config.toml
n_layer = 13
parallel_block = false
init_std_qkv = 0.0255
beta1 = 0.9
decay_shape = "cos"
MLP neurons of a small language model. Each row is named by its layer, matrix (up: input weights) and neuron, and shows model dimensions 96-351. Each number is 128 + 24 x the weight over its row's rms, rounded and kept within 0 to 255. Numbers have three digits each.
After each neuron's rows, "fires after" lists the tokens most often just before its 100 highest values on Wikipedia text that the model never trained on.

L8.up1243:154135140131133132113091143146108181073126107129130097134096090159148132133080137127119143118140138223160127092151135144099121136132149189126152149119121154134090120112193111145138140131180140117076116121148173144127115085110092132109119123110156126138136114142087153114154128138147098130131108124111097139130114140112129113113122109141150124127116191112147100128101164147116125131131116099133113167124141130145167118131117147083095126139139137111115117160138136118116132141067104108096107123170126144116137129063113135124106156151126088148162156079131109136152141167108131148155164095113139136145104148155120144141123126087101139176115132111084105089088147158103146126146121104164146133156169114131115170143156151115097135092123121147185141102139126109148128120149142
fires after: " O", " o", " e", " E", " I", "a"

L6.up280:092160090122138108104167143125119102112156160132139146120105102128125166121196107097118158126145131117134117165116076103099105123111134111137137145107110094151164122134108120141147181107084105108135090115131146149122116139155143157092104128115127136129118135143116124153124124143099106120078121137121108156122158138151139144135122163100150128100119139132171179092100154127142098151122145123120188135133188127118176117102104120153169129158159145122130193100130168122160122115162114142104150103152139140057125112136137106151112127136125127109167136087147086121134100130136170113106113121087154118136143111138155104157118161169139120135135169113125135119125122115110156172136138161105112101152163132115114078144143141130106113135135141109140195094090147115191156087139079
fires after: " |", " ", ";", " G", ".S"

L5.up672:099164135122138129111138143127164084174118147154171174099113128130105108125107133110142148115147110125130079128135084136124082129101130090135113140088100115132096123121082171120122158134112132106125137112091139122135138187110145111097138113078140142122120124139136141131123114125129099146128079109121136119087150137130115114145158126136123116100097162130181118194113171137108104139095141091165102137103149152106108111091140132091114106092095129089135150172176109113148125097124133140142170149094168130137087094139103151100148125142124137110112134090142115127117142146126143118112147106093177120134125090154128146114156141097177115131161085164119125130094118117156135111122137116154148102144103121091180138113131121143106147096124140105134159078125084090176119162097122
fires after: " \"", " (", "==", "===", ".", ".\n\n"

L6.up1233:133180174147154109112131173106107162092104168084117132148166136090119125142145153147133131099137132156155104114111086086104148111107145155126141127164108110115139077114148063150126126079107112114116076149129144156133085182104087118142161119132154120166129059144168141117126119147154184136077157131129118140136159141096122134151102152173170089120123120107142082134158112149129134153111129108139114100125123120159093150145115072133161147138082102129124141079090141173151153122130169135171131161084143142106113139138089138077104115097110107098148133132124110100125121157128176142102140136130101069116091146134156065152147117104128148132140097091134125127146162162099089123162153142120147121124131104157158164098167129163128142135149111122133108125098135070138091122140166
fires after: " (", ",", " ", " is", "ing", " a"

L8.up52:149159109121121121111106125130125086077102151124172128149117096145150122174115113098154158134159130160123114122137132098096103118137123164125168167124145145103105147122166142139136145139156146116106095123130092117116065103136120155139066148128171121153091107107119178134170112148145115152136118117118119151165127168100132165122094110138144090085137121146118134124092128143085118117105114112105114151095097111157118131129117136120182130113121126107106151149164181132103156123077118114124111110112120140110129121070109118124106084154132131139123143109059154151117076099103116121100115126142087138094132121133154142155130144151113134172092120147090127117144112122138135141144157138146123115143155108108112114084158102140130120128150121178122125148092154073128124160131108
fires after: " o", " M", " ph", " E", " B", " C"

L5.up1174:083158102138149121116153109106102106157152116149121094136107165111133140188126136098117136125144169157127137124143097127109127120112067126115079154152105130123118097112136146118118109124146088126135107133091162097127080133159141172125161084111097130171098107175174124075137115127150123091112172097165135182122144134144123149094120119139125177112115104146166103106134160157082128129102106117125118137106094129111125128135130099123119157139108152151104120077099163108146132161139090137112138126155155134067156097156114104083109143125123113102123131101161138118141111125126103142082122107099134121129118080128144132145126169093112114124101118099142124147181178152113126172187129136148166097126106158155169149134111157117169130123136127119131153128127130113132086131132123
fires after: " |", " –", "b", " |\n", " medal", " Gold"

L8.up864:122145124147150118101166136095138171111130161164126136114133096142096166151137114136090156093200132143152099115102123141115117138079121115156142142148125146111165092113092129140129155097123108085122111141122152152133145124147118117121100171122136101170145153129159094121149151140076165107118162147135104101106131092117151178167089187090148097099152130136131137117080125148118087166154131120078164107133147150118144119148129112163102106174128128115117156113091149113123173132172136141105115160151127183115130147126131109147106157144102152121145170110119143140148076130110150133102151117117134087177121147181163118116105160124127128125175123098108110128141154103128188169132142128146119125112138089150131121109125125101173098125118123093113119129124098164117149122146089
fires after: " |", ".", " Team", "os"

L8.up528:160159118115118119107092158120103145094161176144116122137143080122085160096180088125132138165148070112100094121112106162091122110108141132179139126152122160110139091144131138157163115124112149069125126122108123139102124134099168115140115148147089115140146132162136130110123114139093157133099126145118105110128143144104151140129147088087121173123131126083157095069154123153163092121124180158155159131106116097114148131100089131144131126126109176159169129096121105123141111157124138159142157102140118145110112154113105081152140152140133141143106169122123091104103118118108152162138098141110091142155097147147167071156112172123135126119109152159137117119106150145148178140144139151102102158109124123137141115115190130144116118078131099136166129086108117098106117130145108
fires after: "it", " F", "P", " f", "p"

L8.up991:132104107088097106143161091137134131134135145136111105117136132088141091106154157116112143111119117108127145164105107115113124146143134125113120157064107127107098131143131158158132145102075116117179106137131132099128127121093102157162115122117170112130172127140108137079143169149122162124142124139115103152107161158114087164087129078069110152108128116170156145125133119125112101125143104119157144118129151113126117129140140157103102162136146147132100140134158155099136143117093116111066136137141142125160132133126109129111112138127121165119124135113127147159154129141136109133095104106140129153099118082159159125109114140097113125135084153094132130159115125146150171159186160130151113098120110120135127133122123130140102131134152149118150078170140170091145113156125144
fires after: "m", " |\n", " m", " res", " s"

L6.up1215:085107134143166117090198171096127165155128178117151108084140099125096126187144155153113135139127136098100118131118112114092075098137127138123122120133107170136135093149138185158180162167139134106145143138124145148124118141109116140126139170067180169126109097086132153111149105140133096144131104083103109079131119104096146087127142127139106115124114139130121118117162165101117115173141108113174122117169092121124102113128126114146131144128101110139140121118134133109153117128185075124114134132146148127134088096186144154099088146155115101111141200130167143100131162152145145172134114139099166133155107121106097160122182131119156156124137125175128108133128163141144137155126132146129134132074109112111125128119164135138158145166154140113075133111139098130144125140127119
fires after: " |", ":"

L6.up1367:134149153118098132098179138127165139119155133121160157112116091069136128138171112100060125095153172138106112141110158126076111127059101139132170135137112145130151113136131116139154162104148135093140094128164150158110100135169118133111097150095147097157132114139129154144141153137104103131106132081111125135129100137105124114122116154121115103073127142122154127078111136165136115122133100095113155153109142169122166084163092137122166140134129152172110147115127149146143111148188109148169167077150129131140135111130134145101140140143132130100155150104124144126127083121142147119107102149122162161176137129116141122139126139098141115135183140127118136143148122085114095186133157099139117100118162103099121114125109144112195101121130148124106125122112146131173138099131076
fires after: " |", "%"

L6.up429:153140135079148126091110124122131127147157121140144058105161143135099087124171128117150109140132126129125099131135119101091081134125089162125069139146102126124125132171127139121148123117128118140132100169145179148115129152149134164125137140108127140153136100124167124040138135121144120149127147111136116095100133161124148119091145085125149151108110121124115143168127196125143096116100138095133119126105133132099146155127091137125141130117135143086152110107155118101141127130137095134047135137171122126162127107127123135095159131126123124099117126129139133113162107124109164105172141118079105152126141103169109110117168144130128123181118144119112171146124107131109082131118109139060130120109147151066151112133114159137121153135137147148112159177127189120144165145151105
fires after: " |", "78"

L6.up1346:084167128127118101089153173124123121133144156114115098137158142127158127123184133099150138149144163116126112095127099138098095118132093163127108135136093115103123112131103172143149144135106062166130116157159120121133065119134126160105153128130117118122117129164172110104165118139091113132085141109173105139124119127109132128091109146106111142073132089152132128068132158141124142155102155092140138124155160133129134105116127167157160132112144157136137138147145135086168131151162114130079146101181107119098130107126143121125119150144123114117135152163101130098117101128118159153117134163137132159135117118133158130130132152139129114091099177126146106130189160111116120183154130174164154110130160083185138144125156164117144138130139109114106126094121148058201106140137124
fires after: " |", ";", " "

L6.up307:060144106119140137136151134127112147115098168109100109154128108090151115146146127124104149130151119123141098110122130135104114124118088131150149159129087141136167134176141148122117111149126139101118180120143167167147139161106138098097164106115150184095155128105124133094106124119078135150150108142107107141102147111152148095144117150131175131112098129112148124161155188111158096167088118161170147136117117140104114098122124144100113129178111124136148126091160131098118136157096111072107146131106141134128150136130121130146115147147089129113130134112134108105161119144109145123124118114114102082095132149130085096086126127087174135152186141115130121145115133118079172170106108089104138119144119163139123169149191112118105129173134130074162163105123097113147091164107152
fires after: "==", "===", "==\n", ".\n\n", " is", "\n\n"

L5.up1397:124152134144156108103128142124115124108099196099125135106179136131162096158151136132139103128125126145116074162138141153099113103096145115104129123152121143131136089146093171129129105134124142109123126163127106184112088161093098108150161116116129168074152124123121167117125087143119111108139123129120109098142133124115132141183164142145138107129105147105097120165140128140142117178087132113195118155123137129119084113110156119107133151139096130105156116146158097130153128127080134122169137141066133132110078130127107151094145130130109123125138149153156106117123125149125134137101108148132138116111096080109134144183139103087139140111148110118139099152108167166119179155125147124129139108131079094147143173114158144159115128107145114120133087106145082135108104174119175
fires after: ".\n\n", ".", " (", "==\n", " ", " =\n\n"

L8.up1384:120095125128154113146198133124125140127144110119131126129139158090096120123156078115148111131137127115141140165069080136093078136126124175105133127143090123124159132202134124101134117127144103110145105131104137150142092121089138142146163153135114141153147150114180118116147138149133124121176140108097156112128141174110109066129105100125134072121143094106116179089116143122155120142077112116118119148126124129084155118134106117085141160115139178113150119107144101131150108168136100135121164108128142155162126138108102118060140111099128150085163143128128141152128181111109097138165105148139127135159111106090129091142144119098151149133133130188114110145159120122105115142104125151083112143099109118126122166149153147135126128123116141131125093145172181106200134125097151
fires after: " |", " ", "78", "0"

L5.up839:059107144098112128102153115126105122093095175129120164119136132126108112160149112122107148148164099130134108125115091094089125144129107154116126157158117106152131141132124126144157129102136111116181075195101132107091128157147120146096136145132138103153161069108173136118147088129130167141123135123165106145156147178100125153102120159101151125091117085105126119160127110121134136135133147112123128135100136110119127128137148135123122146151095145106130137099125161134152177164113139081106135128160136134109157115146129117126103133126128126109136149173090139120200085185123130151123120103100123119131157082175145112198188131124125127131092114055100138111139167107111126118146128133127139087101153137102115161135122143126093120160141113074139128118150151097126102157137095
fires after: "|", " |", "-", "age", "\n", ";\n"

L8.up1275:143101091101158109101161127091127154144093149109123123153097156165123127063094141129089106102153134117121094135091132097134179101134124152138110149117128130114109128095108113140146127178112139131124111107182140113148134115135104140114188115123160122124168115107113115158141104151162078150150085136124105133127157072142147123147118128141163180149157113197163130137165142130150106123140130156130102138088124092139144142144112112119155095130136109128103149172140137126159096148158163098111157151188158144133085177192094122178185098144142136155125108099087118122149133155157136126147131129129130154130113120123149116123151101155116157137183157111110128116072162116112185100103126161136150088165138107143108132137131153157170126125126119127133146088105162130125103157137134
fires after: " the", " The", " his"

L8.up256:099138170099105120116134123115144110123120114129130101143146117111136151133101123135082128126135135107111175143144139146118121123067158149133118088100108141154118118136141158107124105096126125202107106113129127143071099116108122161160118111137155144150141118109142137068118160123122154123156131109117105083146180112082098168100139120115107154125128119133102148145162120096153128142142105130177147155087132162114101138121172107128105167100166085111135123065111130089131199169081118080124126122099137143114150100098081160123121156162150127103098152130153127148159105116125084157074142123081105146108138137185122107098147176141147130157119142087128162104136137180127137149169129129158145103162125133113137112101112139121145144152129129131145125169132128120142143130145107
fires after: "%", " |\n", "m", ".", " James"

L5.up240:088146106131121117090149128133133119132159158174135118116108119128148116179149110100129153134163120156129139120141087122110095135116072147102118163136101149156102141166065127137167113125153092114178110125139139152100117100169122138108185119146181128153180103088141146118131142137099129121134148124133102157156120129116155128106101124095143145101116123124133136170127145133128106155141132126162180142088127144122171130142130188102142117149124167104132095091166151114130135146110085100094145135139096150064166108144136135131106124152108135116118118126118124113138062111123096106134146084117150146139126138162096135145150164122109105143103115110080132149130135080114132156145118145139093116066136115110097147126132158086134122134119128096108163117095096109132154166124114
fires after: " |", "|", " Democrat", "iber"

L6.up676:102150131151101127113130135071109136086130155122143134134143120155116156145138112165126131133175137152123104115107097119116081132120098122167115174171120128143133098139115114148125111122093125087116098109128173130151096131095096131144168185142191191146143142127165143133152147125127081117118128124119100159128140081152156055141109126106175154140162100115124111183167146144170143137121140127126095150125148160122132134108127132117142136137091117112148097109129135107150120117133165092129156147154125137091157125149126109141156167167114128125125123130138114148155096131135142108113156095089121122149117167116147104096139094175136146112175098123101159126114134108124175181115129104140120112154130163135097130101118129150125076119133111134120157106128078122119112156067129
fires after: "\n", "|", " Party", " Year", ".\n\n", "==\n\n"

L8.up1379:097135132133126098115182168149123119125135162109145165117151135130124111162139129107129120116149136112138106141086095110109096135116092104110126138136090132138143129123110124147132155132049097152161117162132115094103086132147097157112145105058138137117141166092131163137159100122082087106148154131100129141128147130148107143083136134128166165089129117114164118131136214134116109073095150124107131142131120061125123125073146165143112139115166156136127145139089160147145122136145081172112146113156094133079135141124091143131152127116108092139109162140088091097131126127141141172076121136126165109138144105176156132144161161159150141116110163106171109089156145119112128143121130093107118103138129112133144162126140128150147162146167142127164146111105174128173133124117122
fires after: " |", " M", " m", " r", ";", " n"

L8.up1216:143118102141103129130113126147090164134140123111125128140140070137125158100118128085164118118155154179153136133136171113130143117132126156186128131155140104120110089129129127154090136110110132090094086101125154137099112104133125129180109154110144142140114068141139178118129111136119156146069123154132100162135159145119161140105141157127137142125107137137140109065107118124135122136114144095132153133097138125135132168130111122172183114108121145096124135079128111153128105114127081128157116129153100163097136118118147102147124104130103151144148140151094126137125105124137112071137122157121110151161076081135103107127139163079074162146131116059121117149153140167105138148121105155130156138125162117164094175134131138162119147091148112147172103124155115118077147119171152
fires after: " O", " f", " s", " F"

L8.up47:146137129128143120088121144121130069142163175113121064121175109140105134156144131102155138140149136152121059157083138113113122104095093178143150129159130084076112090138091161136114125124142127129083154157154116141072100139112106124157152158135111115091147123144141148112158134125113117133109150133131084154097130112143175131116158116082135115123095136130151115128075142155131123165104184113153141112117142114140133135156146111121135178160139147107146105151148080148132102134133104113121140131143119151126121146107124089139153136142103090114134128133115120113130072126131151136141099126125089152142110122085125126124103129059128134112111105132113121156124164120152171173155118136107162139137153151149115128110106186122127094159148095070131118078106080149097111143116134
fires after: " f", " F", "res", "p", " p", " imp"

L6.up1281:099130094115078121136140202093114124176164166146133107104151167106145081140126089100129151125131154090166112126151118152130115113185106093130143119174119170118098100132139134155143133112125145112122120136135139125129139120106126148126140117118144131080146154104096132089129129147134155179132119131120144112128154102096124093140115135064132100157073148128163073159111127127117128103115103117131134145128120112093131117119156113148088127116058119129106142140129141079156178138081117120164133141138141139094128116147121136128067133135142116170130144102125124144097112121118139145126102143141166132143127094141175134128101106083146122107126155119121135116103097118111151126151127117124141132103081132128116163098116146175099146105154142111086093149113071128130116108155148
fires after: " \"", " (", " =\n\n", "\n\n", "==", "==\n"

L5.up1422:094148144145135126104154122117132098125120164089098161121145095119118182145098163122112116149130158109119070131087095146117139101156126104156133102167112104114145131124118144130148105133136140091096135131078145114111143124109146123128149161075123126109135122139133142133141064163118176123077150139164106148135161074086154128127162136124103106137143132156118154146128127164120115180113108091210130136128173144108134118165129112121145138144100139106133126141130164138167129131139122121106115141116101113136146116161115115029113112135137104112121136138159126138120117148111161179118089138116161149125126104131159097099157150138175131068138074150127136169094165157169181145141133124123139116134124150141150151107125135116114136123125128153100116132131048115131109141112107
fires after: " ", "195", "201", "198", "\n"

L8.up1092:128185133149110112095153156097104137081136112140113135174154120145121141106132135139143119085145101174112130101170166122099096138151145151133142138149101118125123135118146147124160119105175097122112185080080162142109195098109103141117131132105127130140130137088178147156130174129170127182112078151111119154145116182155142107115115131105151127127160160127151125105111130142096118132130147141044127137094153130137135147072106121154133102126101129085129085124165131101124095136103136130096154141110184136142122107099133090132170116144089141146134121080161112142154135118094111167082130116131098115109105124144127165140118124114165157136133138175141089177146133128106156141099126113100128135099097130151115103093158138179147117125121119111164112072221128158137103115129073
fires after: "a", ".", " la", " De", " tra", "-"

L6.up1427:099161153128135119099099140065109067089118153122156104133159152129117157150158166081137106158109145154099089112192080111121134123125098135128109149159110084149085151142105106111071128144118124100138097121101133147121143143143127144152161140103125174134161113123169108138143173140111133115107172147175110169111149088154153094103134129128144121118115149184159104179126131129134120141127099121152089144100165182086122129105171176113105104147142182101143151112162135119147143137102103076122102131141112156092147107119124132080114122168129108094168123132125117148174147116106126140145137086142136163115148128143139137119144132144141120099129100080125148151106123107127155152127105103134113113131129140102155140095123145136088101163123138127117146135083112140140137109122128
fires after: " |\n", " ", " Gold", "199", "\n", "|\n"

L4.up512:086124172116134092120157135129097109112145123133111157142128111084134125171110149172114170112147140132145134155141116164103116066078126161133109156154125153151142130140112163163138084169116147111125104122098168146100106136125136122124117144078156158132117138101115148122151157119119096136122133073071116148126140130117124117099152186170125130099137107117128142179140145138098106116141105151128105152100113143109101164131104125132133150120095164135103080146140137103145045133125129135151104116116108148128106124165119128143110102150115133140103136126137115104145126161129149123139080132084161133129098155121100124124142135078103132145130111156104099146131145134107108166137112121127133134161133177102120146137116120118117119122140149129141077130127155104129110131150129
fires after: ".", ".\n\n", " of", " in"

L5.up267:097135106134130131098131136102146157163112186133134180141138096106128100152139093088152135119138139103125101126129087154079103122139109096128134116103103129122145120170084192108137146147047107116147116119116113135124141136109139142101170149103130127138166102149139154113137120127087155113144151128121088122113124122106156096144132117115129136092098108151179139119107190133140102136111154127151144133128174152084134138128121127108125121112125163137181147097167147083164143118141113140129148104121107146112078091134145110117106142113137145133147138132096103138131115167126143170162099126103143114122102089103168117165114187136142140112143148152132131118116122106192127167149139109176104099112143088139120143151151140108142120072136105140147150117124120095150106142133073
fires after: " ", " |", " .", "0", "4"

L6.up384:143180146118139112101163209097126117106139135125142136106097104163095144138153152118115139120151140102140113124097098117082081150099096130128157146133124106117118117143120157115155134083165118110143139142132110143100099122184118171096179123106133154130119110086133161122147115125113139118098124127136091160141090126138139150097118144097117150113111087121159127172104177097145114163064131113139154140086132151105135109136127108110096110131120162101111138148137148127137164136164109144111154120140084134144140096142150135122133118165158158143167157131101134156146101138125127163130110122119175124147138124141127113151121141159119132126095138107103093160167183095161176148142161121124129130075121139124104163135092143112155174146117128103151133094109121100124173110101089
fires after: " |", "|"

L8.up22:162160126111150113134129133140112144099127148102149132122096122169137077132131108086120092131158082126106108112078122121102117101121106175127110171129100118095141132105144150123148124127131129108117107147089092132090092170133117134139106079135124123072165104146115134131139104157127122124143117115093103130114154155126117137121194137142160112151122157137118168132169134119134108122098108099179132146096137151096153109074131101101106149146132144095146116112204094103153132145112122138146125134153168143114139105153147161105107084163141113097172146133105087185148128135128109146121084109104132136135147125156146135150142126149115153111102156110092136165114129143078208161081156123093182104133132102134114126139155131120135143131142116083154116111147147142128112149091140
fires after: " D", " p", " d", " F", " B", "D"

L8.up1227:111127115107138120126127138129111121118083131151130100106079111095118130160129105129100132118148119143145107144112097156125121126160121116159141149106092163124094123136087101147118126127105131086160126161122088118107135120166145136109147084093137140074157110116068134108158129165132158105139168167125140154137099097106105147096142156146170142102095127113159162117122070125163100116149098127151155124127144145129163112154148110153138150146127165076116155146150146114151127158153141130175179157138132172107173152159124154123097123139159116142129147150117117159141126129133143144153073076091149128130124135137165135135170154112104160102083162080117144150102134131098139175099137148107145114120128113129138131151114118132120156139139112098141170103114140143104132121114139
fires after: " D", " T", " |", " d", "ut", " on"

L8.up456:136141099122131121132111152155120081170125142159161165125194167137147094144124088064113150116116103102140139111152141130103122124121100139146146123117098127116098135157096129127114104151116139094148134084117135155106136125109140113154118127123091144067094109083097142124147167156067138177138153091090118157132113077133147173109143131100118114109109150163183138149155149111102113106104102130188166158135135099109110100132134139105107118114114119088128183154138127125157139134091130127135150136120101142124143153173126089092101119122134122156144123139131089111090149066093124137166133106112152150142123107096167121122106139102148133112123136078107127130110120122168131150099159101113161106115125152093113163117130120148104163144154156138123135172112071132133126130101130
fires after: " (", "\n", ".\n\n", " \""

L6.up616:118139110132129134121112164146108122130086140134168122150121149167123099137131094070129119132136147126153122134126048140101103146130127145109134141116103131129117144142093159134137139122087084117152142170157113089083080123145129150101145086108138143099113115151136125114148115147085139135111161129172104119117100122130127162145121132116123149131094119147142119118108140111115142146105142071181128145094153123107140128116138165114081130070168197084143169127174163093120169136122106135086135145162104127104176104120121126123077151155128105112121139168133124118151091153116152149155083111095174082146138082162124094134151174133131137152116150095092138113123132116121136132162140122134126087126132101096102165158148108116168168115133125122156126110117119097117143125074127
fires after: " ", " |", "9", "8", "100"

L6.up478:055140132132106115097141153069110136134153152157137164127158147119131148155144119159117159119157159133176128098213084128102127114150083145110123141134119129176068126132116146126144135130132107100155135135124123105140155111153153142116179143138154119136159117093117124087126132149116166139091158132137111162135139133151141120067114153104175168122092123156156118093072128124104119137100080108120142144085104090110135131140147141118159128144125145126128152101105161111120148128139143115159153096166124126103134121142135096130100121150061138113144126122088155150163098082119121166122158062130164132125114134158103150143162143115134122096094131101089119136161168135147143151144126123130135128124132135115142164136117119152144142179126137097147176105109105133142149120200106
fires after: " |", " |\n", "|", "===", "=="

L5.up595:123137096142111116104138148131142128141114177138105113121123132129149128168162133090164132141139165116124108138182099124077126101135108117114092150131116149133127118126080142134109138132122153113130114157125126132112125130168109177136194111098118149112163117130088150124129127140100140137115121098156103170141152095125122120079151131105110098100120138138175090163141192125170105141060107119154127112142139116096101133117161154126137132124101167114119146125128172116143122088116088137120150172139083150123159085131123118105113118136121143126114166125134110099178093121114168196070127111107171158144132133123132130162123162121165114121100133129122139181138142130140167164193179151143161109111133148140177151123101134136138150112134137127108142080100076109111105121100117
fires after: " |\n", ".\n\n", "\n", "==", "==\n"

L8.up41:090163144072145097097151149129146184126127148143069150116149082136116094169138113159114115118180126123138121127129122107143109106155167133149139151121087095126139119129125161131096148100165117170106167138116143120105111135146102119131159108092162207118125082158086124095167131146125105109125157135144080120126137154136124137098150107139158146142080164130119141158116143084172101141160103128143130158143139126108133136163133121138115114129113171094122145124146114120171150140124101134111152113185125124113148120110109094112100143145103084116176127109156123114131144125119166144119143079115099118116129123116073091102160110162140146131122135092134166148090177194042133120164141134149153146136100100154161168136141142125110128172141122086165133136117133120172116164112114
fires after: ".\n\n", "\n\n", " |\n\n"

L8.up1025:121128118125168117119159166130153162119086150146119069090131136123112133159145079151069082091178118147143071124084131097114114111086106135137170141125128136109140122113125128135144141086156093115139099121160130170124131136151087141125099169121179102120123084128155125109158126146108139134122116065144110125130130112108148136116107146133147143132123147149104115128123168132129115161106144087132138139134089170147141111131086122162078118133144110142146104112127123134156155142156123172098154155180111163115134116146117125121096161169126129095165158146146150104159117125122156127112137140106141131185117060128120111135106162122120142122140119089103150117112143061141163172131116096156135101122117129150131168123106146132164146131119110093072116135139095128139120128087098
fires after: " |", " W"

L4.up1166:106132108098172119104138125114133113120164188121126112122156149089117124128145130147086157122157136109103127123150120129114142126096117133119113160161124137123148098141077110138152140131081143129156139141163161162094141132139131129125149110154176126175155141105173136116144137113106150152108151109119115112143106124112134136107120129134112166090129075117161165233121140140140115134121096118126140155110122137119147115128131158136125140131143152148135092111127127147134134108123099104088083069147115130129138137130120138115188146171076124105137127126122128101115071126110144118109127137076154148137099111152099096106106123154108124139157113079113120185082118125144125160117114144051107109129134128139123136123141162125154101129135126120120108107138148128131124148165101
fires after: " |", "|"

L8.up398:116129140080116151131130132128185135154121087113116097175098078141094116098103182108111115108144132132109134145123165119098127119097087122117107129155142114158134149125117110140148141108162131101117120113093169150095143146092113171123119163112174145116107109132160132165141152125137164138140129098099115114120133161081125090128159146145117160117158123148131147074141119121113120124126100150125114099119122171119164136090138071156102117101108116130151093088151068131144123153156151140132080151141147148134116128149148150129110122125160136138156108114138097174081092141123122186138114170127126096102124137131110140154142135155166132163099134134120161117130201127084102123159122104110142133105096132175135117143149132125138092101118138101150159143178089145129141147143116
fires after: ".", "e", "re", " tra", " se"

L4.up1301:134158127088098093113163104132140142090142161135046158140101097140158119166103147143132170130148116137128111124126143146139112092112140134148141136138093072138131128136068132145186132136104157120126139124101167130102124130130139120150133161084184141100108120142118134137135154138129090146118131113121110116153169118118151118097175164138135087090166130135128137143169138164144085148107147176141125146113123157138141115126109111112138121104110110110135149116122129097151107123125083153098155158154104118113163128144154141128106114177127102124142173090114133122140123166115181129079113131073141127136096176119063115101146124162137146111220098143108110169092129189119156164103147163135153140155151175147126126107137140140105150144157094118144144110104103177170120135144127
fires after: ".\n\n", "\n\n", " |\n\n"

L5.up1399:136160139145139110138136181105091151126120128082132105138153169120144107139136105160169147136142132157095101119169138132115130091137121118143122091123107143106093082134167118137137108120139133142129117127110129148126123131066118104142134163096115166105161105144151113109127123174156119161107147109106110134129155145117138119137189099129109172157109131107134113038118114087166102125107109105147089156148128126153105140140100081134127142123086122124132110125143139123132135130115127124125149177131144126137097168157106140128127096143122123095160137086120099103136148116118147166106159109108114129056084122141128154161152139099129157125143079142120125158122171160124145150162121121123150151136116113164168151120118133153122137143129142165145106147129117113150077178160149
fires after: " ", " (", "–", " ===\n\n"

L8.up147:115116148138109126094183147115112139161107130102148118137126124073074116153168138107109134110110098162124124115114111109091112141083096153110141148114132127099138139164087140138127160132130129123136074090144203154103103130133106146117142119097108142140115140110137127138131162148106136097173138122063121152117154154134123128102160101168136126077079175133137132094147121137113146081147072134151125125129141107132168107154123143100125144100144153138137170162113149114151110131146098107139142124116154122119090128133080080104179106083113129108127140136111117124096139134124130109157094152161100119165103099136146107104129173104143140137143141104120140164141114138133078162126136175105142115147148111134139136153130130133173120122121138132131111113123179142180123125117130
fires after: " |", ";", " "

L4.up361:099125152162151122101166098123107116115085159087140130150160120141102094158096128098162115143160123139136140128102146131108118078136093128140108121143102084102137063140149178146131133095157163139161104125093134137095111124137139118109129115116110148103164101172133125089133054130123137114123134133123100173120143140104122125112188185146088164118124115142138136063190114103111119147102137106203124134142121134141138161167125128146108116121128125138151108133148132134173140146131093138133157136148073133105100105153116125120083119096092074117115148134132146101142154185122135199078093140119120109136088118110130122130172137103148140177106098135123127113151169163124102135152127144145143130143091129172164171115103136139093180116143110111124104136100114115125089141133157
fires after: " ", " (", ",", "8"

L6.up559:157133104151146140108174157111116147101105167124094118140164109146108157188141121117123109160125128107093099144140126110120138141151122194127159122163098133093145111160151147115152168144174097090082133161115145155138094100115126142134117136111135120099111115140126169131142133139105119152083076073083107152121129117109151070167126118085099133107118095135134090095139117133115105150092123117168133113149113167108149113149082143142140133120097096104148137140138124109157082140101058113135147126133130121129100114181123127121105156150125120132139191128153127141132126168151146169099098152101101138122102143154138144147138143127171138122146107196132147107133110154160135145136146124115092153102161125132135176119142158129144116153124108097093137116128162067159158140115143
fires after: " |", ",", "ed", " by", " "

L8.up1320:144127109117135135141128116097114108113136134109155137119122108130142083121125120072132125142138130150112103135092144139117103091153090141154082141130109126102124149156113157150139126137153115096100156143111177106086133206102101086113124128120114114069155109122119149140129122137138126131108149204118124106094122145158104182143141112072138121119052151141147124076108109081174084142093147151132111105081119125126180111091107089156130170113119122134161115122214158111146084136130141087138125138131144144105150152121115074096117084153127132082138153127130117129149115178145106140153127091110104134135117114126140141155154143116142161121127123116082131121113151138098167137115108154135136128118108152177069144125118123153148222131137121103149106119164090144130127132137138
fires after: " f", " A", " F", " O", "und", " a"